Weights of a small GPT-style language model, trained from scratch on English Wikipedia: 10 heads of 32.
MLP neurons of a small language model. Each row is named by its layer, matrix (up: input weights) and neuron, and shows model dimensions 0-127. Each number is 128 + 32 x the weight over its row's rms, rounded and kept within 0 to 255.
After each neuron's rows, "fires on" lists the tokens most often at its 100 highest values on Wikipedia text that the model never trained on.

L15.up748 [183 177 108  79 156 144 154 139 139 130 149 110 110  77 127 181 127 182 160 135 135 140 131 146 147 187 124 117  92 143  43 111 191 137 150 149 162  93 149 113 107  97  85 119 124  99 131 103 214 133 120 129 106 141  99 127 165 135 101 163 118 142 146 177 143  72 104 116 153 172 135 127  86 156 123 159 142 106 179 109 140 116 108 128 145 148 156 115 116 139 173 121 166 107 115 112 102  86 150 149  71 152 159 128 115 109 107 137 135  79 106 128  97 140 153 158 150 176 123  75  56 143  93  91 116 118 125 235]
fires on: ".", "-", " of", " al", "ar"

L2.up1115 [203 164  84 110 115 151 189 133  70 115  89 147 110 200 171 128 118 131 145 110  50 116 117 129 114 165 164 158 152 125 130 112 129 132 108 153 105 123  96 109 118 132 122 107  99  98 146 143  79 153 143 105 113 158  99 141 100 117 113 121  58 213  98  91 102 148  97 124 141  99  90 148 127 139 178  97 132  60 110  51 129 143 134 111 172 111 130  75 150 162  91 124  66 114 150 205 131 142 157 169  93 149 135 167  95 158 167 114 154 171 132  93 135 114 129  98  98 122 133 136 128 141 108 158 133 143 153  92]
fires on: " them", " acc", " comes", " make", " As", " others"

L4.up271 [111 114 127  95 111 200 110 196 143 148 129 104 163  83 162 169 128 122 154 156 144 117 165 113 124 129 122 154 127 156 204 187  92 158 108 132 138 174 150 128 109 115 211 166 168 128  79 160 145 164 161 116 134 137 131 191 164 131 112 122  81  97 165 160 115 166 144 165  90 123 111 136  61  99  75  98 155 159 169 165 157 103 149 123 161  69 141 129 161 120  80 117  79 114  80 131 132 151 126 128 143  99  61  74 131 108 147 126  81  56 154 140 107  92  96 113 127  84 171 146 130 104 114 155 128 146  95 105]
fires on: "N", " /", " age", "31", "ST", " average"

L15.up146 [ 89  89  89 158 171 156 110 124  88  75 167 111 144 138  47 155 134 126  84 146 117 172 137 121 178 139 104 133 104 140 112 140  89  71 141  61 137 200 133 151 108  92  46 143 159 120 135  99  86 118 102 134 137 128 162 101 174 114 111 109 120 149 109 125  97 129 181 146 135 132 153 168 133 168 150 102 164 165 119 134 123  89 149 140 117 168 125 106 105 107 206 139 143  60 133 127  43 122 136 158 159 133  67 106 216 157  75  94 145 131 101  70 128 121 182  85 112 132 142  91 145  86 121  60  87 117 138 167]
fires on: "-", "eg", "olog", "fl", "n"

L9.up223 [121 104 187 148 195  85 150 115 153 202 140 188 101  88 140 104 126 132  87 188 112 105  86 120 117 158 158 174 139 102 130 111 135 146 130 194 172 146 146 115 119 238 127 179 119 107 111 118 199 154 171 115 142 128 115 144  93 135 131 135  95 125 155 127 108 120 154 103 113 102 140  60 121 129 131  72 120  87  72 121 138 189  54 117  91 124 157  67 121  65 141 100 136 123 199 119  99  98 109  90 177 183 104 109 170  90 144 179 177 127 139 111 192 144 161 115 157 118 160  98 160 121 102 103 129  49 138 102]
fires on: " that", " to", " where", " about", " for", "%"

L2.up1289 [147 134 173 178 111  96  93 151  98 143  89 149 144 121 153 124 185 122 144 126 171  97 154 120  99 142 190  85 152 136 118 207  99 117 117 137 131 148 114 115 117 150 133 134 141  75  66 154  77 181 124  84 139 108 152  89 169 100  74 149  28 151  96 103 110  78  45  94  95 149 137 146 104 184 139 168 176 149 142 134  83  98 136 138 212 154 187 151 122 119 156 156 142 101 137 159 146 146 151 157 106 105 168 181  89  77 117 133 149 199  86 155 120  83 127 131 125 171 197 175 157 143 115 141 126 107  84  97]
fires on: " then", "\n", "|", " became", "ation", " become"

L15.up223 [113 157 143 153 137 117  53 139 175 109 144 139 165  85 112 140 193 134 183 199  96 112 103 150  92 153 122 109  91 181 158 105 157 148 138 157 131 168 174 146 152 108 134 193 119 178 194 156 175 121 117 129 125 144 165 153 126  95 125 168 150  88 139 150 155 159  69 109 113 121 117 164  99 239 145 128  76  98 107 135 132 153 149  63 103 103 127 180 121 151 139 149 187 143 238 124  89 100 104  93 171 115 126 121 184 116 149  87  59 162 101 148 116 112 112 105 152 138 131 188 152 137  61 110 123 119  95  74]
fires on: " S", " s", "S"

L4.up128 [162 207 120  84 129  60 136 125 148 200 140 182 173  90 113 185 140 157 104  84 108 113 103 147 142 131 115 164 120 139 186 162 135 146 117  79  88 152 192 163 153 156  80 132  99 174 150  71 125 153  86  84 151 126 147 114 165 100  81  91 139 138 133 137 145 147 112 113 134 163 137 138 131 120 104 132 128 117 218 176 152 151 153  98 115 150 170 198 104  60 136  82 149 130  80 127 150  85 100 174 144 144  88  54 118 123 147 206 176  85  90 148 118 123 155 158 140 115 165 115 164 178 128 139 118 138 161 133]
fires on: "h", "ak", " Bh", "n", " Rural"

L15.up662 [ 99 138  95 205  70  79 185 126 120 173 150  79 170 201 169 135 129  96 146 106 127 184 114 149 121 136 104  79 108 163 134 110  87 165 127 131 111 154 105  73 129 148 166 134 129 121 124 158 133 135 117  74  98 128 139 126 135 165 120 152 134  54 107 112 105 126 134  79 147 111 143 107  92 124 125 160 132  70 122 113 163 149 108 105 121 132 158 131 125  74 168  69  97 160 149 148  67 131 143 106 109 139 137 126 145  84 150  92 106 152 108  39 132 154 146 169 139 102  95  99 132 168 156 225 160 103 112 135]
fires on: "w", "W", " W", "ew", " w"

L9.up1515 [121 145 161 163 172 116 147  63  57 109 128 151 130 117 173 142 139 111 104 123 118 141 182 106 137 169 153 135  90 121  98 160  81 109 123 136 113 108 124 152 146  83  77 112 138 154 150  86 142 138 160 102 170  72 152 132 128 153  94  87 110  64  82 158 142 147 100 212  90 115  87 102 152 142 113 172  96  83 145  74 118  89 123 139 154 103 144 103 174 109 166 136 196 104 167 104 116 140 133 115 152 104 148 179 141 135 164 113 124 146 139  54  94 156 134 161 130  65  74 120 208 179  74 157 135 171 159  96]
fires on: "th", "r", "w", "rd", "nd"

L2.up1170 [101 133 128  88 181 141 132 107 123 105 113 116 193  92 108 120 110 149 160 108 132  83  84 105 118 123 170 137 123  84 129 110 126  86 193 187 161 144 115 117 143 141 132 121 150 111 130 135 121 129  96 156  76 120 127 179 150 176 124  83 130 155 131 121  96 163  84  82  94 136 122 112  93 166  77 150 107 146 133 101 187 121 108 159 128 130 153  95  96 190 123 126 159 105 131  86 125  92 149 110 127  90  97  69  79  67 161 107 112 169 102 136 150 144 125 139 138  89 118 128 179 140 123  74 111 113 142 150]
fires on: "are", "ark", "ald", "ord", " Park"

L4.up1006 [100 110  95  84 143 109 166 164 125 139  88 135 119  84 137 136 181  30  84 108 198 166 167 176 180 153 132 167 166 111 151 100 119 138 169 125  96 150 117 114 168 132 124 161 117 167 109 215  91 192 163 121 186 182  77  93 183 135 134  84 134 188 140 116  80 150 129 138 102 172 128 120 128 128 154 136 158 147 180 201  93 136 146 120 105  86 121  93 125 109 141 178 104 140 122 101 159 135  77 164 110 111 111 130 138 108 142 158 147 138 214 109 153 144 198 100 126  71 125  96  91  94 125 139 161 174 145 118]
fires on: ";", " age", " /", " or", " living", " |"

L2.up571 [140 128 170 145 110 137 120 155  99 135 110 145 140 127 175  98 126 100 149 131 162  93 160 154  80  61 126 161  96 134  92 141 103  86  93 122 132 119  94  74 139 127 115 126  92  98 155 137  76 140  72  75 161 118  97  95 216 138 110 170  82 175 115 111 114  96 191 155 143  85 138 150 130 134 165 114 181 121 121 157 158  95 102  92 152 140  98  33  73 142 162 112 146  99 111  94 153 146 127 151 137 133 160 118 128  90  76  93 167 129 133 135 121 121 149 159 119 136 172 130  80 113 163  84 128 120  81 158]
fires on: "\n"

L2.up1224 [ 48 105 100 201 105 115  76 108 166 133  87 152 189  77 143 147 110 167 145 102 110 130  99 154 109 168 118  68 135 150 131 129  89 144 127 174 132 140 133 135 128 139  91 144 138 117 146 181 158 114 170 130  86 103 146 124 134 204 130 111 102 149  90 121 130 193 157 107 145 128  94 110 107 125 135 121 117 132 168  54 139 128 144  89  97 180 105 148 150  90 104 156 136  95 132  90 171 121 103 124  94 186 191 125 102  83 109  94 158 102 137 130 105 135 133 113 161 157 140 119 156  85 142 156 122 133 105  94]
fires on: " main", "ew", " present", " record", " Main"

L4.up444 [127 108 132 144 113 121 121 156  46 114 119  99 152  98 140  96 124 121 132  86 120 106 103 154  91 102  87 108 122 172 114 146 113 191 181 156  84  39 175 138 117  83 160 151 121  81 112 158 134 110  92 104 153 153  85  73 137 122 140 154 114 204 140 119 120 128 164  73 111 148 163 138 131 116 142 108 115 158 110 141 140 199 113 127 151 157 102 132  55 165 110 209 106 133 147 144 179 111 115 144 112 125 112 138 101 146 119 148 149 122 115  80 102 164 146 108 130 153 119 112 130  84 167  92 116 144 130 154]
fires on: " same", "or", "ri", "rit", "id", "red"

L9.up685 [122 159 196  94 174 189 189 102  76 121 165 241  99 126  86 127 118 126 155 142  83 162 194 131 166 110 141 170  91 146 107 107 124 157 169 135 143  97 102 124 154 169 138  88 169 164 117 119 124 129 115  77 139 206 117 106  93 152 144 119 111 134  91  99  64 107 152 121 137 144 160 165  80 192 103 103  86  80  82 110 144  90  63 118 157  94 146  94 125  96  80 104 120 130 202  98 129 142 131 193 107  64 110  82 172 112 149 154  61  84  90 187 144 176 176 145 143 141 146  90 107 108  85 188 158 118 159 167]
fires on: " |", " of", " at", " for", " to", "ure"

L15.up1271 [ 83 131 109 181 165 121 110 121  91 105 123 108 209 109 133 138 132 133 125 144 125 153 107 119 148 180  66 103 119 143 200  80  87  99 109 134 106 202 106  56 128 134  68  94 132 145 104 139 142 145  86 135  96 150 182 149 120 158 173 156  91 115 114 141 199 176  96 150  94 171 129 128  99 213 109 152 187  97  88 192 134 127 141 128 151 187  75 169 140  84 136 120  97 170 170 144  86 116  88 170 195 126 127 153 139  97 128 102 129 122 122 176 103 151  79 184 116 124 160 134 158 109  85 139 161 165 116 141]
fires on: "in", "-", " in", " In", " th"

L4.up954 [117 113 120 190 176 154 176 142 119 106 165 145 125  88 120 123 110  89 163 150 132 128  77 137 174 170 174 127 105 130  70 165 139 105 110 129 126 139 116 109 149 145 136 135 131 131 125  90 167 163 183 101  88 108  26  91 137  82 123 134 136 104 159 128 148 120  78 185  99 108 178 193 101 107 116 173 127 142 152 120 155  74 147 145  98 123 119 154  58 166 142 122 123 126 158 140 124 183 153 129 163 132 135  61  78  68 110 136 112 115  98 153 123 172 139 161 168 115 123  67  92 136 112 115 142 147 173 112]
fires on: " of", ".", " 34", " 6"

L2.up1019 [106 149 144 180 116 107 134 117 172 195 128 104 156 129 116 146 175 113 108  91  66 165 179 114 105 128 112  53 103 187 103 114  82 210 111 120 167 153 101  81 124  92  41 190 153 130 152 152 134 123 139  50 136 111 105 149 173 158  86 179 117 150 120 179 128 143 111 134 135 129  94 107 126 123  79 185  89 152  62 134 139 105 113 125 104 185 149 131 147  71 164 194 169 106 132 103 120 101 143 139  88 180 187  97 110  53 145 156 132 111 134  88 102 160 124 140 102 131  94 130 152 117 141 178 179 116 121 145]
fires on: "w", "ew", " W"

L4.up706 [118 103  96 164 134 137 123 101 163 142 160 119 124 140 192  87 137  94 153 140 119 134 147 125  51 222 140 174 103 108 125 108  72 169 101 143 186 133  80 135 136  61 121 149 139 140  62 123 131 165 122 142 141 147 108 100 103 128  95 144  95 164 128 148 172  91  79 156 119 133 191 139 159 116 128  61  71  70  73  78 211 163  89 126 184 114 146 166 155 167 141 165 133 175 149 102 146  86 162 145  98 119 139 179  85 205 141 108  98 134 139  55 102 137 127 193 124 142 114 123 107 107 173  79 110  84 117 142]
fires on: "it", " after", " for", "il", "$"

L15.up139 [145 104 172 140 155 125 115 150  83 205  84 139  96 112 151  56 122 134 141 112 160 194 181 102 158  93 151  96 100 165 100 140 133 125 138 118 102 171 160 140  88 116 139 154 153 175 107 136 171 182 133 124 139 146  70 128 102 153 121 156 118  99 131 103 123 127 117 158 139 190 134 167 148 164 168 127 182 164 117 130 105 124 161 139  81  88 128 174 160 182 114 165 183 107  77  87  97 146 160 177 118 189 130 111 121 127 208  50 152 149  93  99 136  97 114 163 131 158 173  94  60 146 145 102 109  82 151  99]
fires on: "n", "m", "al", "il", "ive", "-"

L15.up785 [ 75 182 100 170 184 119 144 108 148 125 109 161 136  97 147  98 105  67 129  87 160 151 139 137 189 103 165 173 157 143  72 135 134 149  93 147 140 143 100 117 129  87 115 131 172 157 147 145 102  96 131 136 170 132 122 167 122 147 116  91 208 156  72  60 130 167 118  87 139 111 125 198 145 196 136 112 116 116  97 166 148  63 150 143  71 144  93  89  99  77 103 130 117 135 157 150 127  67  48 134 128 110 122 103 100 132 150 137 122  66 139 119 107 146 155 131 149 105 136 175 154 127 186  95 120  78 111  27]
fires on: " I", " |", "I", " E", " D"

L15.up30 [108 141 114 211 145 167  96 125 163 194 138  86 119 101  81  82 108 128 124 111 126 109  81 115 191 158 140 124 133 125  82 126 132 107 117 116 104 185 148 125  95 139 106 125 186 128  83 121 143  51  89 117  81  66 111 179 100  84 115 103 117 106  72 181  83 123 114 107 149 145 129 131  89 158 121 128 131 159 113 156 153 158 155 113 141 128 122 101 155 135  84 134 115 152  82 147 113 133 134 177  77  99 205 146 159 170 148 148 173  64 116  95 138 116  71 167 151 153 135  95 129 142 161 118 153 110 105 166]
fires on: ":", " |", " over", " about", " approximately", " than"

L9.up1365 [136 119 166 123  88  86 171 139 163 133 118 151 150 144  98 145 109 127 126 160 117 123 142  97 142 104 108 147 132 201  87  96 113 108 113 161 143  96  79  79  39 122 170 120 129 214 110 106 139 144  93 156 114 175 112 127 116 169 143 178 169  98  76  92 120 128 154 155 103 151 120 155 151 172 130 133 117 169 142 157 112 129 148 172 158 113 111  80 200 138 152 132 151 164 173 149 114  94 100 111 137 126 109  94 110 111 109 159  58 129 100  86 101 132 171 139 192 126 147 137 106 117 126 120 120 119  76 100]
fires on: "b", "v", "is", "-", "w", "m"

L9.up353 [179  98 141 152 165 130 132 105 162 131 156 106 150 126 101 119 200 159 173 123 135 159 165 118 203 156 166 105 137  79 127 126 140 125  65 106 111 123 134 123 173 162 191 104 114 139  93 122 199 172 104  54 150 134 106 101 157 156  95 108 176 165 141 120  72 160  88  85 110 109  83 163 137 104  98 108 105 131  41  86 187 195 109  83 121 163 116 122 135  88 120 126 171 179  90 141 101 148 123  91  77 127  65 126  98 137 108 166 132 120 115 104 123 140 153 138 116  86 143  82 162  89  96 102 142 199  74 117]
fires on: " that", " of", "ing", " which", " this", " to"

L4.up1174 [155 174 156 114 188 113  90 189 128 150 172  96 197 161 167  90 135 171 176 104 136 114 112 115 192 149 124 173 120 163 146 124 127 106 134 154 140 124 131 142 165 138 104 155 107 164 141 151 141 128  86 111 123 101 126  83 113 137 129 156 126 125 110 159 185 105 137 133 134  79 129 131 150  91 115 187 218 137 139 151 128 135 146 130 109 137 138 120  73 151 124 153 154 117  62  87 123  58 114 130 162 172 161 168 149 127 110 109 123 129 139 169 142 134 110 123 158  86 154 107  95 108 118 108 157  98 200  56]
fires on: " is", " also", " And", "ere", " be", " se"

L4.up878 [104 128  48 106 156 122  83 150 106 231 159 135 177  86 170 148 112 149 164  98 157 151  80 147 130 183 170 140  97 149  79 157 165  65 148 167  83 154 131 166 142 145  91 150 120 133 136 125 141 140 162 124 153 138 204 124  89  93 128 161 167  87 187 220 155 114 154 117 139  99 152 112 110 129 123 112 144 127 106 154  80 104 116  78 122 144 104  96 106 112  91 132 167 144 125  57 128 114 172 139  98 178 126 155  95 199 107  99 192 110 144 126  77  72 122 146 170  61 147 151 132 105 120 124 116 114  83 161]
fires on: "-", " port", " Ver", " view"

L15.up637 [180 112 103 170 123 170 117 124 116 157 130 122 168 186  93 191 126  83 145 180 141 129 151 141 108 154 158 148 128 101 166 137 126 114  68 116 135 141  89 151 109  87 102 156 155 176  71  95 201  51 135  78 119  83 100 104 131 148 127 107 119 109 105 141 166 145 135 172 123 105 114  99 116 224 100 151 148 148 184 157 106 178 161  94 120 113 111 150 157  94 142 178 129 115 106  95 167 167  96 110  92 141 132 123  93 120 106 121 129  76 114 131 170 124 159  79 153  89 157 133 132 177 106 135 163 117 126 100]
fires on: " –", " w", " W", "W", " r", " |"

L4.up80 [126 155 179 129 103 185 159 121 196  98 141 100  82 153  80 139 157 107  80 145 118 185  85 135 142 177 197 134 118 129 144 147 173 153 130 116 147 168 110 135 173  64 116 161  79  99  99 127 113  84 166 119  54 100 214  66 190 126  82 120 174 139 161 127 147 149 150 130 150 108 151 118  80 103 115 108 119  74 139 159 154 118 109 124 126  99 113 121 144  85 135 139 130 142 157 133 151 143 147 143 158 147 128 128 158 137 131 155 150  91 122 153 143 125 160  95 141  84 138 139 167  82 141 143 107 131 180 119]
fires on: "^{", "$", " $", " acc", " £"

L4.up887 [150 144 134 158 170 136 137 157 164 130 128 111 162 151 120  78 159 137 148  95 107 163  89 110  79 170  86 140 160 162  90  91 106 103 104 113 123 120 163 164  91 158  82 100 112 124 186  76 116 149 173 126 162  97  92  45 168  99  69 103 113  98 123 134 111 121  87 145 143 174 183 108  88 180 112 147 150  94 126 135 165 192 143 126 176 157 144 129 149 164 161 161 139 161 123 127 117 110  56  62  90  95 185  95 110 102 132 130 128 125  84  77  93 195 155  99 110 147  56 191 151 209 144  89 137 126  83 168]
fires on: "w", " w", " W"

L2.up718 [113 132 119 155 121 120  89 164  46 146 193 127 143  92 139 103 146  98 123 127 153 119 120  87 139 115 113 157 147  94 135 123  86  84 130 130 140 142 110 169 117 162 163 103 116 106 145 141  80 108 144 109 176 185 166 151  86 136 195 132 153 204  69 193  83 149 180 132  72 132 126 119 163  86 182  97 126 157 142 167 160 165  83 134 101  72  60 107 115 178 112 182 106 136  88 101 101 144 117  32 150 243 122 190 148 138 134 119 124 120 106 166 162 111  86 107 102  70 115 191  77 113  89  92 156 169 120 138]
fires on: "us", "ius", "ina", "idae", "ia"

L4.up1316 [116 101 126 153 100 158 169 116 178 184 106 128 155  84 137 120 108 172 127 162  58 103  89 130 162 153 159 106 141 119 165 126 135  98  64 159 125 186 108 142 145 155 163 171 143 119  94 133 105  87  96 117 149 142  88 178 121 112  81 102  68  95  85 151 147 119 146 135  95 102 179  80  88 183 101 116 116 157  76 146 169 164 166 155 188 135 146 119 160  95 120 149  76 107  78 118 112 149 136 196 131 132 115 117  90 130 117 166 157  92  75 103 188 166  57 137 156 126 198  84 145 140 129 152  69  76 134  97]
fires on: " |", "|---|---|---|---|---|", " Goals"

L4.up1192 [140 126 110 121 181 125 117  85  90 143  85  86 181 128 160 137 112 113 115 102 157 161 159 152 100 155 134 130  64 144 116 112 133 156 116 120 128 100  85  81  88  70 170  95 160 145  93  85 129 127 111  92  70 117 126 132 128  80  54 111 167 183 142 144 167 111 171  66 158  26 139  59 170 213 142 161  96 125 199 134 149 149 124 152 170 144 136 146 143 112 128 114 124 148 176 127 125 144 196 142  90 149 120 146 107 120  89 130 163 146 111 124 191  95 118 139 111 119 126 131 118  90 165 163  97 121  86 140]
fires on: "ed", "h", "ly", "'", "es", "ing"

L15.up98 [ 91 101 151 123 125 165 102 146 113 132  94  94 156 110  50 118 121 122 142 201 116 123 130 147 124 105  85 157  72 185 119 108 121 152 177 118  97 142 135 146 161 127 149 132 126 199 152 137 148  95 137 116 129 150 198 121 148 151 143 118 199 148 151 170 123 137  79  91 134 106 100  92 110 148 192 117 168 101 127 100 109 146 135 134 133  89 143 172 115 105 155 104 166 121 158 130 163 115 158  98 131 156 129 142 142 107 171 117  80 145 156  84 173 123  82 210 142 113  64 133 147 128 139  77 110 132 107 107]
fires on: " s", "S", " =", "(", "ip"

L2.up355 [134 140  89 153 132 121 140  82 130 166 120 116 149 112 101 156  96  82 123 160 123  66 112 100 113 192 109 168 101  97 126  89 105 113 100 117 119 133 167 146 120 112 128 139 116 137 124 182 149 168 153 101 125 160 162  93 133 140 145 104 154 158  67 136  94 118 119 105 165 151 159 111 174 118 152  98 139  98 104  80 174 152 105 137 151 146  64 109 172 184 169 163  82 102 142 142 117  91 116  99 132 112 144 154 141 100 146 109 151 152  80 133 171 105 119 123 103 130 120 123 106 114 158  90  92  83 114  96]
fires on: "et", "oun", " see", " fac", "ul", " club"

L9.up1593 [106  93 157 147 116  96 133 121 132 177 114 108 170 115 123 125 147  88  97 118 181 140 128 140 137 119 113 114  67  98 169  84  90 113  90  89 108 112 112 164 159 114 196 135 132 157 116 120 100 147 145 131  81 117 212 115 142 130  55 118 135 138 101 146 173 155 139 130  94  72 127 129 148  93 117 159 148 150 170  65 137 153  99 163 177 138 121 162 110 163 140 151 118 107  97 238 109 149 158 179 164 129 158  93 150 121 143 123 116 146  63 104  32  97 141  78 126 157 144 113 108 165 144 114 120 187 122 121]
fires on: "s", "is", "ess", "rick"

L15.up49 [144 121 133 124 127  73 107 131 114 123 197 134 136 153 113  81 171 144 164 122  92  57 105  70  82 135 115 138 133 158 126 172  67 115 156 109  83 174 188 156 108 129 113 140 211 176 150 139 143 126 155 132 177 143 106 180 115 120  92 132 112 137 141 162 132  57 136 125  97  64 164 144  99 120 126 106 157 103 140  79 111 167 150 122 163 138 200  98 135 136 132  96 141 120 168  93 132 124 121 169 134 156 105 130  92  94 114 125  99  79 164 158 169 134  91  33  72  95 182 103 112 186 144 101 135 134 155 179]
fires on: " J", "J", " j", " \""

L9.up1473 [ 91 116 111 117 135 217  85 119  73  88 108 173 156 155 150  63 124 125 142 168 158 101 105 103 123  69 150 124 141 141 186 138  95  73  88 110 105 125 149  99 165 109 155 136 181  84  79 183 131  87 144 148 125 128 155 135 119 106 176 183 139 168 187 113  88 225 158 127 189 108  69 139 144 135 135 127 181 136  88 151  99  78 158 121 119  60 146 109 119 167  98 126  98 110 136 137 118 129 126 147  86 148 141 148 116 101 156 105  94 137 113 156 112 184  69 169 127  86 126  91 125  55 109 144 152 178 101 117]
fires on: "us", "os", "o", " Like", "ius", "ike"

L2.up238 [116  82 125 138 111 155 131 131 145 109 135 108 111 124  98 122 141 167 106 154 138 119 122 168 114 135 130  95 123 152  90 117 158 139 130 143 141  92 182 108 158 163 114 133 132  72  87 198  95 196 164 127  83 131 135 196 163 168  83 130 133 188 153 127 143 132 112 127 148 136 210 143  75 103 158 160 107 109 143 111 132 166 110 112 151 173 137  75 110 183  81 123 126  55 151 120  71 141 112 107 157 164 113 152 147 111  65  22 101  80 144 145 154 150  96 112 113 148  73 171  86 121  99 129  96  93  87  91]
fires on: "ater", "udd", "ake", "="

L4.up1433 [144 114  94  95 141 128 105 127 145  71 165 153  94  78 112 146 134 132 157 147 150 150 103 133 106 139  92  85 122 107 142  92 101 213 190 129 129 111 101 124 196 123  92 100 168  96  93 133 173  65 149 104 131  39 161 170 117 147 100 134 112 156 166 152 126 180 148  97  64 113  95 187 175 143 146 126 166 139 165 151  94 132 121 117 147  98 132  79 142  86  50 148  90 118 130  51  70 117 126 166  73 113 178 162 106 140 164 182 121 122 148 114 196 163 144 163  85  92 179 124 133 101 150 107 129 126 160 106]
fires on: " record", " average", " only", " Record", "order"

L9.up1509 [108 133 120 157 174 130 114 116 118 160  89 112 162 140  75 159 162 114 155 111 161 126 122 135 146 176 127 139 113 122 115 136 103 100 144 141 117 167 101 159  80  98 151 110 149 169 125  65 171 136 152 116  87  95 127 163 163 114 109 116 144 129  90  97 163  99 140 182 110  66 178 132  72 164 162 154  74 116 102 154 138 157 135 135 161 105 169 134 146 118 133 136 137  83 113 145 126 171 101 120 101 103  68  96 161 176 134 167 106 150 127 110 131 137  89  62 117 182  96 107 152 134 113  85 127 157 144 108]
fires on: "s", "se", " res", "iss", "ess", "ept"

L2.up89 [ 90 125 101 135  99 147 126 133 152 106 162 162 174 204 134 153 127 141 208  79 119 112 118  94 137 140 135 136 115 148 120 213 143 124 124 152 124 152 166  70 126 130 129  18 144  95 104  99 166 107 144  97  79 120 168 154 137 131 139 166 188 128 182 145  70  87 132 183 128  67 151 140 110 145 150 113 188  89 190 120 105 100 106 136 111 158  95 138 108 102 127 125 167 121 177 127 170 122  95 158 113 127 190 113 145 106 117 124 134 151  95 120 127 152 112 161 177 162 134  95  85 169 147 132 168  84 125 153]
fires on: "ery", "over", "ter", "right", "ath", " Massachusetts"

L9.up977 [191 116  62 160 133 228  76 163 152 136 102 148 136  96  94 129 158 145 132 146 109 116 156 155 107 140 130 163 156  93 116  98 178 157  66 104 137 117 164 108  83 145  87 182 158  96 117 112 138  78 158  66 146 169 138  95  87 139 140 138 136 219 114 127 121 193 131 114 145 158  89 130 119 117 113 114 118 143 134 145 182 155  61  90 109 117 179 124 157 131 127 125 130 201 147  43 155 137 145 124 119  98 131 122 126 137 137 143  99  36 100 104 129 104 145 106 126 101  77 136  75 133  80 109  90 161 124 131]
fires on: " of", " where", ".", " to"

L15.up1328 [120 181 115  88 143 158 117 177  92 172  80 123 108 155 106  78  92 120 102 106 144 134 157 108 110 120  79 167 169 107 132 100  88 159  99 110  98 127 154 181 126 105 153 124 133 124 118 192  82  95  84 127 109 177 149 122  92 111 179 205  65  82 139 129  57 193 165 129 152 110 152 112  93 107 139 141  92 120 125 103 148  98 156  78 118 115 110  93 104 115  96 125  26 192 148 118  78 167 110  95  90 142 148 115 123  87 152 104 138 126 132  81 100 111 136  98 100  95  84 136  91 113 141 106 119 128 153 150]
fires on: "or", "el", " em", " Or", " inter", "Or"

L4.up1144 [120 114 135 186  98 170 146 161 143  89 144 141 149  92 122 118 183 148 144 114 167 129  91  96  86 176 115 134 154  78  80 106 117 124 198 129 117 115 124 125  80  90 116 121 119 190 147 132  79  74  97 130 158 171 170 135 160 171  61 120 109 108  90 154 122 142 122 141 109  86 148 159  86 120 171 127  82 135 114 156 161 178  90 171 105 109 170 141 101  50 157 173 151  90 147 151 170 101 157 111  75  94 179 101  60 148 133 152  73 107  98  59 109 156  83 118 132 123 110 147 158 155 132 179 119  90 133 163]
fires on: "W", " W", "ew"

L15.up925 [142 145  72 145 113 115 124  74 130 119  79  53  96  99 104  64  50 128 131 163  73  86  91 154 154 156  97  98 140 133  82 145 128 156  83 126 136 158 127  85  52 102 109 168 235  94 122  91 126 100 103  69 109 128 210 140  87 156 117 127  85  98 126 165 139 134 120 120 213 136 120 123 173 119 154 102 168 102  62 106 159  65 120 111 164 120 129 111 137 118  92  98 153  78 117 106  94 107 120 114 136  83 101 116 168 160 134 148 138  99  88  96 155 129 147  78 132 150 134 127 154 177 187 122 137  44 172  79]
fires on: " |", "|", " in", "),"

L15.up406 [ 94 147  81 151 215 117  92 133 142 108 118 138  91 133 120 112 204  80 162  87 133 181 118 115 124 101 181 159 116  98  84  58 191 121 152 159 115 149 128 104  69 163 164 111 155 146 168  77 155 160 113 201 124 121 118 123 159 101 154 145 144 159 133 132  88 103 135  98 183 100 123 147 138 127 120 133 167  95 102 143  84 104 131 143  70 135 122 135  93 141 104  96 174  44 129 102 145  92  89  94  92 124 159 149  73 125 113 128  82 157  73 161 144  64 134 151 154 143 143 134 136 128 128 105 163 145 117 153]
fires on: " I", "I", " O", " E", "osophy"